From a checkpoint of a small transformer trained on Wikipedia: normalized queries and keys.
MLP neurons of a small language model. Each row is named by its layer, matrix (gate and up: input weights) and neuron, and shows model dimensions 336-431. Each number is 500 + 25 x the weight over its row's rms, rounded and kept within 0 to 999. Numbers have three digits each. A neuron's up and down rows have the sign that makes its largest values positive.
A block is one neuron, or neurons of one layer that tend to fire together. Before each block is what it responds to, as a language model described it from the Wikipedia text at the highest values.

Description: Role-to-object connectors. Prepositions or verb endings that link a role, membership or involvement phrase to its object, e.g. part in, member of, responsible for, presided over.
L6.gate20:528509493542497493471482492523514526510514500505487465485533470473520475495442469501530452509487539534500469491477537496498498453503517486477509465510502535513508462487496508472530521472497483483516530494455475538519487499505442515522478477513518511471509503530489486539504479512542518493
L6.up20:493461436525481518499465516502500529521498536546505473482487510511470488494461472507478501508540510517476468494523496514478500530497478530519465529538504488490547528479472534510508486493521468459500546536506482495513479522480496452472461497492516533473518485533474487493516517451483518476
L6.gate82:472443499527493514486488527486522444509499528482499510485497489478479480515490483515504445482437510503540517498529540459508520507495513515493543505525561463499516526528459551506503471499452545453485494474515470538498503466492491494506496527486477456511448471466499485466496511513482462498
L6.up82:486541502486492515497470489528492501530517530492498468483523496534481499527464530520508469512548447498491477548514505490483481467516465498553452524493490481485457507510505484568495538482460503487478517472522501468471516474530504542500518511530444485516494476502528484488533469531499519472
L6.gate541:484531525547480461511477503474492508528499542461487526510512531473519474499519514527451489516508478530480516509530476500457489456518496485487450491506520500504501514519509504518489513488510531492510531470500480497498478525466494486472472484520496527479476477510529468491497485496506516557
L6.up541:534536537577490471473503497438487512462522539475529496514526520524525486503523493516507483501524503459472514563533492512516471499544505502514485514455468495506534512501511519480482547513525487456458477498520495513503528450533504494504494515522513476532493506484487487467453500493507541553
L6.gate723:508497547475500543524460507478498477508523469478518515525519507474453515558524515471513497502495510491570517488511453540552509473538447528530522534503428481483503485507552496510479497498481493506506482500482498533476466509489493505537548459516520482530479506520488539447498507464474493500
L6.up723:484505493541506485561445553501517539468510489492544500488496447478512500553521456523521516510535484528499470505480497499489520518502516519506526527510497468490510484482514513466471544531548505528464516519458488527524454544488501469484499492522476465487519494531482480480464496538518531501
L6.gate814:500537541512497537509455510490529526561495465493529492521504487510459482490496535505503514490468520510521482462495439493502507498533506479530521509488488477489555519490486495457482513470509533503505516496513459493470486502496477509517497513507487488510483483525489511526520507503475514522
L6.up814:490523504529467519490490511509509460479494516515515526500483489489484568549467496485508475519487489476454462487522462471528520506524464499509507576532513492497453523567521503510499495456473474502464514499505488511481498520513512490483522479479480478514497516493479483495502520479491512554
L6.gate1464:491471483507531487515410544505423513508481497462504515491509483478494498496508463539534503484498478523503516492482521474475524515490514550458476536493520521493492544507523501476516503501470449493470515476477431519501495498493469444481463529488499463535476489527458539504471514508489501442
L6.up1464:522466511489512525522465522487515489520557503536534495515509508467525503492497475494506521491464506492486501495518510463527499494519489513495486510532495537472467522513532480485472496462444493548513446510533513567525494496453467484506543481492537453510518497485486516494543519513478541532
L6.gate1892:485491477515525517527518531510505465480497481466494523505534490487515486504494525481482457513513499535507540487523470465517493486454527496486470536518538500504493519506545511458543481533507488544485485528516496506500508499481474532500481459533491466512501482471474465484524476481503543530
L6.up1892:510563497508532529495488469478474522520495557494506515545477504478459528517491535517484446458494482498451444484509461493512501513538482505473457519514500514527546516473491555517496481456472499491478493466532492473483510528521513524523529487505509490509507543472519492488484490493474533449
L6.gate2207:487471533549488518521481485488519488539518563476476530518531461488509519539539501502469513491503487518471502522481522482492491482510536521537493465504521480510510512467495503439447518528482463500493476507471478471541420495439474517490447472476518525483491507547498487493504487509550527485
L6.up2207:473519523520518479504539476501470484505489541489506487518512502509487507454505499455478531530510470483474503515476463494468482455468526471515465547489517532442479491515562511518528470497479516532467459494491474518522467465507497510535502480478508488475514481547495505534502543496465491493
L6.gate2285:510460558526509495460517505522499493497517452502458486506486498508520518505499486501493448502549545464513494490486513509498506525521514500466522471511504474482467509525476516525478549540522500477530505501517480527490471499497505518556555451484466484455516491496489503505524461542465514499
L6.up2285:477483568490543460527519528472516474498511498511450511505469506516487479483528519514505508497531497483467502518507498520498465476485489517510464502470539509491498518487492469476509522490499500507455511564525478513529504571484475524529480529500462506534483491484451464509506484496498523465
L6.gate2321:516513481490478504515519509485504506517532543487513540513516533520484489491470518481463488491490485511521499532512508509498489500507523500473456511501504434548502529459519507485495520462456492527504536485472538482525468521513493523484492518522492512526528480497534485436476500462494515536
L6.up2321:495509476507485535523463494477526497502435538505519455464554511478560495518481514526524524497530499471498481498546465497492519502489492503519511457527431473490510512530481492527493506511501494499496510518510498480489500476478479483502452476500478512532492476490528485494476488525522519504
L6.gate2486:477472523481486530487449509521507539472512523498443508509492497531498507449482512529527476537519478456503512518520481494491463494507479528469466487511493477480508472503518536513526487494513523496471474486537507518531503477500498535508485517502525497519500511457487479437497447555508479493
L6.up2486:510475544502524502477501504500497558503458522501475491506529492489477501458487511506487500512535474485472489487522497470511496493504516535576461508482551488471493508535521491512539523454466489486490535498466525519504523507485485486479545470527541503504489507532480508459495470522533515547
L6.gate2488:530525511505522471531528527500452476526473495499500486491478549521520456505535513519521547502521484512490539493482485475502501511469513494516523495486491454455505508482557527446479522515496530495502539503504537521489502529482493498524499512490486507493438518498490511583523499493462513467
L6.up2488:451463532510466535500501497465521518514492508507504504470529507501473490495486462463479528478499571500526496491492491534478476458490508518505498506542483469512518487521484514508509455514522514484490500519506501539486461491449498511499463496467526510582520488530463466474510511500494524487
L6.gate2489:533519483515505472484465531482510541515466500458510491543496514531473526511447492448516505458460517471515508493517496498523511464517490538463502472497518502509484532508570495496467491531517514538536573504495466505486484535493567489504515476499473512528498514496469512480527540502523525497
L6.up2489:492500510551505464504507489479478531513481453506497466489508510516511508480509545501555441507528501505458516499508453510539491475537532477508522441519474528495500507539500512480509512473504529486541446492446508531493512463500465555479490494501500504547516500508471469544504525542502499552
L6.gate2536:512497549506494491478535506531549489451487456504485483499527498516499488512476516504525482470443488528512531479508499527512489443499494489504537526506469492525480514477493522469460510472464514493513511505477513504511494497478488526511501508502487472543469507541516460475527463485532477496
L6.up2536:525468503495468520486451533438466520482493477517500511523532485486493522509545476499496525516527456501475531487502485479490477530510504549534489564524461496491537506465501521495466506486474492529529559458484542541495507480536474521481497504494473471524501471498496460506505484515505521536
L6.gate2547:477494482543522519452541521479525496506503488493476506455543508509505465497481483460525513539479541483522507478509552511486524463557498520479501547563508506511476450474492500502535522545524501514510479498478414528516526564521462494510506532550517512509494495514504483478501497483491505448
L6.up2547:511549503522448556526500494495486526480482557504538509548464501541487505526499525515494499526516488481440474527481480504478488492507487473491474510519508496521511527563515488538527503490476460471490463508489504519506480483472506524489541483519458463525473505513500456517519494503526511484
L6.gate2850:467483469548502461483489535492510501547488485492519476496487502515494522504500496543503463545481505479447472549474471484566477522553473548506501512544519536450491477500495500514469506468477497546491493522495513518520545476492455512472517511486469507507511534473515525438532527549476499513
L6.up2850:508524498475513510502481483471511503508472493529472524549500521484495487496525484463483494540495509486512460491503493511505508505522513538504526486489519517523506536544490509530512478491483492476508526467537496537493488484482508515528532521461455531520484505525493475469511550462529479475

Description: Technical lists and terms. Semicolons and items in semicolon-separated lists such as gene-ontology terms ("positive regulation", "receptor activity;"), plus chemistry/biology word pieces (antagonist, cyanohydrin, reductase), and weaker cases of "a"/"an" and "==" headings after tables.
L3.gate1417:472467490498520496488513500478482516459492481524542523468500548514534520533536448490516496501512497500504506507482529462454519521530473494529470528435480479472524450470477468519501496455510515490468516468503522496535475441482522481542510485495447550519492530483552519525501498525525540517
L3.up1417:471517503553510494492474514454501514471516460533475504501497511536471489529491501504457490514496509508505534524511525488475483510503499498485519511481499486464468476486498481505513508486506512513432532516499492529490485519546469499493489558498503463526485462482516561473485512476503509475
L3.gate1860:492531491484479534541490495490490511515497504493493502507482504505523484503526530474484466502489523529488546510477530474547522495506458515469502530493496510482471478529515504508518465503528577566499520502456515500521520485499501508522518456474478540489519524525504514524516537478475512491
L3.up1860:503473492532454517501472503495496489471480485475499468531547472518498475493467501518427500504490506503483526468540511504478484504554493489517580513509476486539525484506509495479502492477539531482493485528460482504463481509455512486502502477523501542553476519485507486473496476503503480496
L3.gate1884:530485475539525514480494486491523471487505513480531450469500491482525500481516535532483489526525524439514519467499484464510451498457550538509495534468498510464493486525471489503495494459503528498480465513523485475508476528457456521493461509479516524525492480473464471472510528480504525473
L3.up1884:458511481541483461585516483496511464511476522494504492516538504515524527477497513506510516512474508463500530543542502487482508506503486496525470520496502466474505545526509524485493477503555535511484475473461488497511500556508535507471455508505499506469516555521497564509533511486509492458
L3.gate2080:464488487521497509513502468495502582492537503514523532453529524461519499497526509469498487501506469488515552533527492466485555510505461490546486499498469463485458438559511517518521503496500455513466481483461504485500493493501516508548489489532442491546488495492545500523510536489494566476
L3.up2080:457508488523496538500499480535488527472491509496521499479591488458478509513493521492475508526445504549496503467547547509526513465514528514492458524468457492465496472516520474517509461436491491527482512492467519478554465498509468529511516541506541529530488477522492506461509474500545526491

Description: Semicolon list separators. Semicolons ending an item in dense lists or table cells, such as gene-ontology terms, genus citations, credits and venues; weaker on scattered fragments like "ad".
L2.gate2412:467527468477514524523490516485507456508486560487517530520534525451524485515519476466547501527486508497482503530546539477499529473491494542510464537525477475469452494475501476563498484464493469512499462544507505461552465510543452506452475502488470510490512451559524491529533499508491518509
L2.up2412:515537506485512518520496508507475509455540518490509490514504542517537479477472483494486494530494531463527510523511508489509506510522466585482470542551485485491489504495482453510501508490521463536459484533482480478526471538514501512521481499486526531498494447544514499515504533540517554465

Description: Split-word single letters. Single consonant-letter pieces, mostly l, j, h, t, inside words broken into odd fragments, like B'l'azer, Mas'j'id, G'l'entoran.
L3.gate44:550476512494511513469511487467489527509506486514502494476513518538486488533481494502513534510523484491519538546521476480490493493522534505536493504493506569499510479477511487443504485434454543462484458499487506506464519548471424507471457494474482514494454531508452510526523514548492466509
L3.up44:529567493466524493565487485469488491489524486500518469543529498512505514537494492451465488491474511484497506497546533462548505479495478500505511503532514522498491469495520471496511571520477484479509551509497568504480553524510467467520443483493521457538513542539482523527512534456494493531
L3.gate465:471518471481477481529517476479493516501524504470438477517550519487536495502515516483449517540503541541509476509496482502527525499545481488523508579514509513481463522481458478511495475480514458556482519505530493514499534503537505494505535481487485493538462477499503490491491518539523513503
L3.up465:508500497511483470520535450461573484509481492570517506467510505502465486507464494481478470424497477494525491487490486509457467511481500480543503491513510486521515488520513487503493461545489499464501505484498478482463477508510508476501487491506494483542524481500471484538564469512493468510
L3.gate1885:516533508511477536519498507471497472477470499508436539490521458484456518509557512512508434492501515493528507478498506505500516495533532514525497501546460521484481518508524519478521547575505504495455439515502474510467513511526488509506541509470499530480501504479499478482543532484491482523
L3.up1885:451491507491461506485495530538526508479537511507514481522508507502481575438492467500488446508501506464496486455454488469517499483499497524520488505485507500512492521476510512421485486471516483483495518498535536473523536512511451514523512492531463481488446540490496511519491523478523485499
L3.gate2898:496520464464462500504431476521493538521507519516532494494508508471539482481486474519503475486470508448539487501494528492508540496524508516496500531515488531503511482475530533464486522561451483541521476461453501536487506508478451440526513498493460525472559505480527487497527489526466515504
L3.up2898:498526507503517495482507474531485483521452509517515506510490530481531491507455463469497519526510503558462525537496519475529459533526507534534513502485459504528516550484486549474488451477516493520484487516473521518488490504489549513522511510432519523516511494490521499484508478515432495518

Description: Post-modifier prepositions. Prepositions opening a phrase after a noun or past participle, such as released by, owned by, multiplicity of, filmed between.
L3.gate86:554554487521517476480511464508485527478509521517510518463540545480491469513464498480466496471555489533446472538478481493524476464468513492449501505468481456481516551498470509498494537463499517499495544533488444449525485490498497500486508481498473497508498481453504486520474534519474527484
L3.up86:516524499518553481559502500501509509504490521517486532495510492525523519483482473518488517505514511485484462511493514521526497471486453498456490497504481507488486506518513526469489514483496493496455490505485503469505490533491497549448486495534493493529529516516474468501516526522509491464
L3.gate1968:539513529496514494494489499484513518511508493479515448487511507493541497513496519462430522531432493508525472517505507488492497508504501507461439514493467505555502456492507477518478480512455495508518475533467522476501474468527497520507534511532484535476509507499510465442461473505534529454
L3.up1968:513493478506491521518495502452501501502519486486475492476446516504524473484446479501488517469492457481510501522525521532483484457479527491491474552476501498437518491451491473562511461502478500500445482557500517470527478552475496524499472517518503491487469502465514489524480524458505515499
L3.gate2261:511479497509520472482471504496497464504515568464497507449509512492491531516463479512453461451525477483505503535491488517499530472519513494472507491501481492507522509506493486483488470432481474528521454521535508481504490505498512476485482535511500519486529505500482531507508521496482518539
L3.up2261:536487458535522500485505481546496479562480508513512457510469489553501495458476480490532464511474515455491493479538468455517500524480530495505500457483515543445471510501533470521458534537529530519502535489475514477532496451556507450493552508510484486510520508479509496513523470443516522527
L3.gate2474:513467456482500470490500503534485556509508551544471528494509502479505522506540441441563532533498523482519456521486507530487524528520475497492470449496500530501499509450536496500499492480510522491514533529464528482511465493472527460481479493539501519507505537486483485537498473537463479483
L3.up2474:531529483521491533534470502479494480491513510497553529468536509512478541494497513486476496509498522505468500509507503533533516525472505473483476498546435466486466553490475503484495462487531484498470491449508503487546457499458520518459493519497513532500494474493505484463458525516506516467

Description: Preposition "for" after heads. The preposition "for" (sometimes to, from, on) right after a noun, verb or adjective it completes, e.g. famous for, data for, qualify for.
L2.gate2849:524506505479519460510516539499475519480518499513503473526483489511484570514480517563538463515475512528529515501499512471508487486462501484481435466519514479516513486524458504514486498485517514549460507470519501473490444489479497526504461502490491485532531492471519487510484510491507559467
L2.up2849:513502497487512500481480542484505512488473502547470513460472528539524484506514493493471466556503510533494489488496535484530540468518514435495428462449500450508498512489481469494474577489491517526503502523513480472507480507433513495508477491439514538474530509471494469517518524522531555480

Description: Mid-word consonant fragments. Short consonant word-pieces (g, b, w, v, p, che, ber) inside longer split words, such as e-gg-s, or-che-stras, Metro-b-us, Hawk-w-ind.
L2.gate2930:523530460529516529505506497494496516488528566526520512490480506451470531522521462454487507507457512506483493500493533502482474481507488529511523534511493474505500522524555511506494523473491560499506489478506518487440476476489454517477524538516484505525517525479485530505529497563427506493
L2.up2930:533465502501496509496536475488487498499568528495501528503477536493470495472490467511494478496519511513487499474528532505513508526511510505506535550529537525497573534500513510511490500513512544486524503518555523466523496506473502463486518465512483514511466503513489496501497517495485497471

Description: Mid-word fragment continuation. Short subword fragments inside long, split-up words, often after a piece ending in c or p, as in medioc-r-ity, endoc-y-tosis, preoc-c-upied.
L6.gate34:508536504491527490507513502505502471523511481495535490503465453517460478504480501507521502465488469509495506532509419533478447487499520516516440542508471525485511481535486473490505526476463457542507488469507483501507510533503515478528506470506482472475444528500494469535479524530496499478
L6.up34:504491553487496481516447511529543453512485501501517492474482481474489509445511478515523493503456508511492524497490514498503523487500510476540500511462537521464476495521496499505488491511466489478542466490530489475549497497528495464475491505476499507490489501512512493480500519511488524487
L6.gate203:464531485534497493478495523518507510519530537497496472474510504534477498503524470484532498472540509497499467503483459537526461442472486502484488484514493496504482491541501511492506525530495480472479518532506487475498481509549512521499507432488529502488494492482496518531517501529509535479
L6.up203:480517517510511530468509505505498494556521547519479528514514457566499487493535525517488486516472498496518471500444514519476487512480499520506517487493480517471533493506509478493473493496526471503511493494512511522486464502529523490503519489519498461481449485458477487478511486508495475547
L6.gate417:488546523506512537487538521542484421522522486490446532493497497529487503507522548540476491483493454497539517511452480494496498515494501492459442516475513486538462507518468513464514471531480502490515504495461484486511501503469504493489514492513516462528528501457481495545483541507563506495
L6.up417:552471492491486532503516531533486509519495505512481553467456490511453517512497495500505470514537489536520513472512509476530527464509554520485526523517478535522495499485522466478481486576508533513533521533487519518488537494513510487472487491492469458493474552496526506523470539543493463537
L6.gate647:508490483551503540503516498512507506493490505506506463484539503484515472535490512482492535429475541525486512512470491523453494538515485497456494451529533518491474503507481508489483520524453507514526490483509510513503486489492468530507475488465493502466526487507465451505483490525540487470
L6.up647:502504475499549476479479483497505515471509535458504459499547524534487472548512551470524487540562483509462519482481510489496538504509530504468496524544516529504484524493510517453508467528539504460508540518460495520520536475509495529521494519504487480430495526509532460521503529480487513523
L6.gate757:524483495493523533475497515526548494519497481496460488506440475501500502504462516479449541540482503527502479565509492508485498495495494508507459495503486487519503524456480511453486499500469457502549545556469454514499557469476481506507501483533475499514495470510481461507521523505483489520
L6.up757:498492443465485488493493533489522479501511525503513464504489483513533479516490482473521483558498540492492549524505544532473468515500501504494494506502484513492500505490471519478478489499498483495504553511501479486514509505479570476542505478519483520533488534471433493505493508498523459501
L6.gate829:505509459499436500501491529506443496461511535542536512505500503503490521514514482495499482481477508495499520522498560439519465500498517515517475486520478512506491495493503482496499467484521522469499523497501511460476533451519539534487450483479526527462527507511534461484520497479494480546
L6.up829:559533481473520456508462510501527460501489507538508542484470469497482496554468473519508554541542523501509475543526487505515506489489494479510507454478487528506469513466503508507487493501454525485503539495480520510480503500548469506529531450498520482501512470501467480509506515480495513506
L6.gate913:520536516501504546507445469489504462509482516488550526510510495490479508478487486499500523491517502477549506494504481483510471511519482511487502466495455500516519485519497477512507481492491487479485548509457555484519516529503527502497514493497485499481541476526531423532457499530477501510
L6.up913:513440501487508540489516484527504513493530481489511490508461499479515502512477497521522461493489481502474514522473489535518476518541526532521536504464428503529511527465500496519519480515502504496480507473531483443506530547492491494506533490512500515497530492521528511434513533465519451468
L6.gate1081:525501496517485440570484495508530500498516525553485535467486457485492520503497487524492485491548513535488512443506491523532555519509515514534528510507517492509507492481481514537491485527470449488490480484460490508534531508523514492512492543503549533473499520486512520500531543489551488502
L6.up1081:533497518494453516499542483489504464551510496541452491504524498514518534499491506489553509462471502484462515505467540492517553492501528564509526502479478483491493521462464521515497486505499503464539505483494473498504505519508522499534476482545494460508519441491477551525524499484528484542
L6.gate1145:458496508475516490502534512515497525478491481546494532491479528459536477518506513489466521503507487541494501432521444467519514504479497539479523507455524492514516533498474509487526477503465466452464518492496547497518491459528525519536501541480509493519505512500549452507465496538470494500
L6.up1145:508501496540500511492510514490550511468502466508493523489505497538485487490516537474512464538459531434514528555538501469515449498484493460562519498508510494521490561502483484541505510513478536487466480503492540486476488497501513493480483440495463444509514508532468539494522495559530517558
L6.gate1975:507526512478454505544504501495487538482466500487538517530553502503534528495484461508456500485473518505496485482525513452502473490504512463535540471470530536506501509448498453488440481516475492449525499481509496507498487486471500495519510472483443503557485523505527506493505476500532519478
L6.up1975:490564512501512532500473486513540509500487471488541484494519465475476533478474530506503477491539495460499502481510486488519459543498518482497503518487527461486515509453429555445514505498493473503477484563544507523534459480493501498493509447509505529530503478531537528520485513482475505482
L6.gate1998:461451474467517496535485530462528456541498516513533530511518469492507485498550502489473486503509520456508513514483497464543500526473490482507511482516509495531464473449474471474511444477487518479509493490468511434495499524451496470493517491505480524505512515516479486547506504538460517472
L6.up1998:548517523470485515478491508474528511485520476503492505510513456488540495504468438489478539512504518524526493509518482519496487487431524540493516494413515486503446528463475508493518494466520524485512514515486540457508500509540517519506530488481446473521514502484519526473556510498490472498
L6.gate2044:468533494506482515494477537454455492563498497525481475514511507513563493493509533489529501500488514495490513547493494488544499463480550521499479481481467512518470489502494484491518478494491497537539473473493515486524487486539538472478489537513462494463528520472481509517519536500511513540
L6.up2044:459502491518516489503504529508518508494522492486507494530530475533525496501528491463509535479546486493499460510491443495499486564491469552462465479498497459451537482509531492492538505492528465518507486491469539476503529518503485464473478510502532486508507497501505527480515509470480489472
L6.gate2149:496464516504481461514440493504491500495541518477515515502515512506469532494468476490562481461477487511521505559500485541522484486498514514531491527552480474527502525499518454478444537469490515450509534541462514540473493493537526516515510485478473479498463535530481502497482545501488471512
L6.up2149:510523475502529481531482536498522520522489480498476479518503505515461501499488504513513459484519541540548494521467510523486501478489429480520565522461476517513478434503496458488507501498482528459498550504460479457511458502513555505513513495514477472510510517491534481493505520512473532521
L6.gate2196:503500484526457498459458482519479509494481535485500486476484531529514542522480509495457510495452514525530535530445522531485475512451554530509512534507497470510484493528452508491508488483446503492476474478495495501502534496575504506491516465492495485465471520479481501504566475488522531562
L6.up2196:496495476485462463452519484509483488477504475465481497517501535552496504508503526489485526497508507466521521505502489505484465516471458555535498521546454515450496466504427478500503507510467490496503480513483482493519508499495471509490490477489511491486538501513498561531544489491517510523
L6.gate2691:502513509529458508487496506521481489471482495513454508504515484488496460477473498485470484478532506499536535488480513505516478515525523559536514506523502510513496489561491528511534506489465501471526500524514574590518535553494454524495526490476464488487545502509516475503495557511483487482
L6.up2691:481474495474480460504527502492489527496554535530504531491517511484474503463500544501508488512494511458514501514503546500503498531482517480477503486475507497499523531537462496456550498506539511526535506478535536513499507496458493499529503452473502484516498466501499535494537507542488474483
L6.gate2944:520515498479478521471526480527490508505512503507494487508502469468531490494495467455465467492509482517514508512474490501549531529487512488538478514489470491502513485466508551512470522491515504520520510523441526507470497434528544511516458447495509516506527513535495474491469492504491501496
L6.up2944:491484520458464463513495492521499518528497476505531471532543481545498483495527496498518504535497531477461508511513510544465517472535499520516523492516491542493493524533504474498499514499492506491575519477476530503477493510458494483445480483495466532490500528509510511465511480544500520471

Description: Biomedical context tokens. Prepositions and word-piece continuations in medical or biological text, e.g. "diagnosed with", "tested positive for", "regulation of", "hormone" or "receptor" mid-word, with weaker hits on other science terms.
L6.gate205:544520482480480501514499498551483504542473462489510521457550502475531472507504450520483529532514527512530527476480497470465467474507510482515516485466491553530476451510534478525510459520495511521513479510489520513479476451465484536485465496502507501535499492502493479512505495453547499452
L6.up205:507509535542538451483536494529481491475521484500501518474523459501542487502522501504515491492486517480512539514459471470520511485533511531533482530484479521469476502522500510498520475489498528482495537499495554466461485523446519492502479496459483458495481480500529485513488499488478462480
L6.gate391:526459515484496482513503533488507459482454501527458479480521437463448490487510516464480527563471514507523473489467474502475500532466507499518533475517475526481516498553548484495517497458507496494507528501489488488524520473507488461483520503453507443526481484500484469534517511488556529517
L6.up391:509470512482493489508511514471488457510520532482504530492465534465535529477522525476514468496498502456502520464500494527485507469468483512458480543498452474480529506530486498487520491465535472519483533490499531467526505531532471467469468444500463466527486538497525489508530464528538477499
L6.gate726:520519456502468529474505528499491528492486471501508484547511543522502504508490454505484485551531502495491524479470508501470459513526522505512505534525520515528505506463532506485508520478509512465489487511477515505483477523505488479452488478475482518497479457464526472521494493504552481546
L6.up726:496441492524510495512479520510475536540486481456513513504520499501532475467516486517477567514494531522508519471455499509505479526527534498514523538501495541479509507422485463503514525515493519517520542516532482505475460536546510487486486494524524465495501491500505506503480501480496468501
L6.gate820:515475468480511529459489470475503503493500480531491486519500467492553484476500502476527524529481533552541513502473481486478537503502477536493478512494515491489505510483522486509488502469502507504480513517498507527474525553525505498549535458499529479472497481495531518495515523502457502457
L6.up820:534527510504502489494523474535513500501487483503521500503515483507466503506483521521470471473518537551523476504479505550506497483517511494501486543496512505442487477453481525464516494504530526535540497497488523488469506493475484471524496562515505503495495476528497517518431495475449493508
L6.gate852:542501491490483509510464464477485519520500497492496508503481504476514499497523489511501526512485527493503558518472515469489530530475495480493522472493483478470484467501496559499485525491532482480509496443525495434513474467523493474509502499446480535485472504572502532469519470475557489486
L6.up852:473481473524514500502469475466511490522515521472567463515507487476443495500527500524481537475556485506511488519481501524469515476521517504514509477489461509499537553538504499535496430529440511553495472502518487507548527517490494473506513502452490450499502522497487482501493481479485515494
L6.gate880:523488506496525461509507452518482503518512559519480497446498491512485484503484525502519465510500504501502535481531511473492485471426452501494481495489510494486499516483502494504474529523544459491526468543487500535549497499462503527490489529483504544507546486548573518530500537429532499515
L6.up880:483473528493510469469504490480517510492520521530485474460551467493504524510494495500474469508467516465484507483496530464498540464486501518559515524484513508501513486475531485491515476508550469488501471522478505515508545487487501516498489453526475498497492485505525527499501481397485501500
L6.gate941:464517451507456482529496490521517501506509518506497502502511483499552457485530458500460509487501504478528547492514520481467531501495489519531500534482528479492466532535505494458451463519476537522508486525508497549513492499520532515485481474490556524528563500582503485528448508506523510501
L6.up941:526536505473512489546461551528542511520509476486478523469486520498509463457511477515454539480494494495526518524452529509493520473512475498515518514494513497530489499529490480458501500522553540477537475484457508539517479501472508546470498485492486518496513510562475555468481503540516497534
L6.gate1035:484475473542473555481495552480506526484510480505508517471510445507485497489500441498507513489492449480486501504497515487451509530464465493548497510495521476490485442497502534479521489516490478484489495501499522518511508475503489447580459500522504456530482456505476516503498513495459498515
L6.up1035:524504539478494463514481502474518485492500533520513484521494529510464474499511476467499500486493507496500509519501530500567448493473533533475470524470547452536544496522478499491489489483511487530508492503478483487516477463513478545474471473493499469492528476498483508517489522497503500511
L6.gate1391:494492480523541499531501506449533486506569535487505495504511491482501446525490509514546531502523510508520552474497517483503495525479518500497491530539472520471502500520505536530519472495524551501479511456459488487497457507444518468517491536517466520540462457495532477504500503493538528507
L6.up1391:517490495475488487513486482527527534478493500522526487474448454478486520496489546485455521487457505520516494475552498450486530436493492480526520490533494528511478472493489496541526497482502488486505515492471556464509497462483537478530483517514525486512466470505503473495521511507547496446
L6.gate1601:497503483477511537500484522474535490507489456501477518467516503485557487499506510508477489430466518518509556507475512490501463517496516513498510479514460508472502491496438499481544505500473527508503519531514448530534525530473515470486519461494495515507490490498497480511485533472488504459
L6.up1601:542478510509481498528518508512497495532509500480519536526500497497530499496506536497488475489511456510525514498472489538483505496458508527492479523504489507476498477507481519482479488490507535561447486513507488512493492532514534539474476536504507503459464502485484544503491517544484485505
L6.gate2227:535475484492440470481507527522493481515482488435509527541517528501483484549503488477456477479518589492477529493487507503530515507499505501494519506500528466501520523478537510482447493459479496502521488482501527495458502503484538533470513491524476490543514494539506518512532473522497497461
L6.up2227:499487479530520475538504523507518492478526500518574507478496526540500475498506447479540523557485510516486497459532488504516509496495480495483481529503504476517450455507559489515508468489512512527530496481505507545443463492500461494539480499507507520522469475553503511488517470474504523455
L6.gate2315:515482493491486465537532447503492493516490529539483469538488526541534473469535505580499479501511525526480506478510499484528527517511459504505511495514515471510485514504466504482503470498560494482495498528499501478482487494534499520534527465497505533514523522509495500508516488497513507455
L6.up2315:526480512510510495531497519474482507498494509507533492486493494533512474494531504545477463418518519506462538501474496496539507533496474468486472510527499443487493526446491528476452471509491437508488491524502504513509500492517439498517462456494526525482565501521540506474548499503515484507
L6.gate2568:518496490515518521482512513460508534489545486488482515530521481486523511539516519509543490521480522496540526477459531429470540521569517487495491561474495543516475508513502486498491478533460527458518483513461482520472511486461516471461465492520505516468463491505512541528472491583467444525
L6.up2568:503476442505537480551504507498501468525529523479475476517480513524520487497538478519507497531500489524509502504460516543542485487489511507520518477511511476516516501516414460489458506538500485456495533514504517481501510527473529523503480513475469508474507461536511482532522506453524509478
L6.gate2646:496484531545485505557518502495443479492506490543520496534542535549497488505568447515483509518453556504519537449479480481484527481506482488523515521497490501477475474547485498524459452502534507496488502538474501526554472475471479483521488469474462526500496492490528477515573500508477534493
L6.up2646:487474480555469518524494506533481513476509503523482528485512475494510492527531494490466518494490542510512520516502462473495534480510434547547495535458493496495450515523463481498476512508478518500502522514513523534532512509474443547520511504465482501465477476526481483510496486507499501471
L6.gate2668:476467455472476513506536475521509473501444512487503451514509472521508455488505497446487511489525559501486529485526515502483536501504537496501514473501504494483498511505487498522526517476539508490512529509518519540494486501502503478527504500540502507552498468493488506474506494494518454465
L6.up2668:469478478500475508515542475547533533496446543506531485499463531518553482504536498516539500457480513510506554532454480541516550510495549488506494473459466523484522499504498500498494512492523450549503539533495491513475493539519492495514496475535522509526500489520514469454521503471557486515
L6.gate3065:525487451531539545498518503502440475502470528474485512528545472473511511572450480459477496550476486490529465470521519462506516504488528481522458490486502491540485537452496500474492501500524515500505504499518510553491480470548510471488465474521518506506479465480480503515523516447524516509
L6.up3065:477523514551490477532504512513535479510478518494505524477496493539469497516446482515461503518444523515501510518515490506492469511446461466530538513468534442517488531504500515467468502480515501505482556531538494493505509474492530516484510460502490496497522448489534518502510510524519494548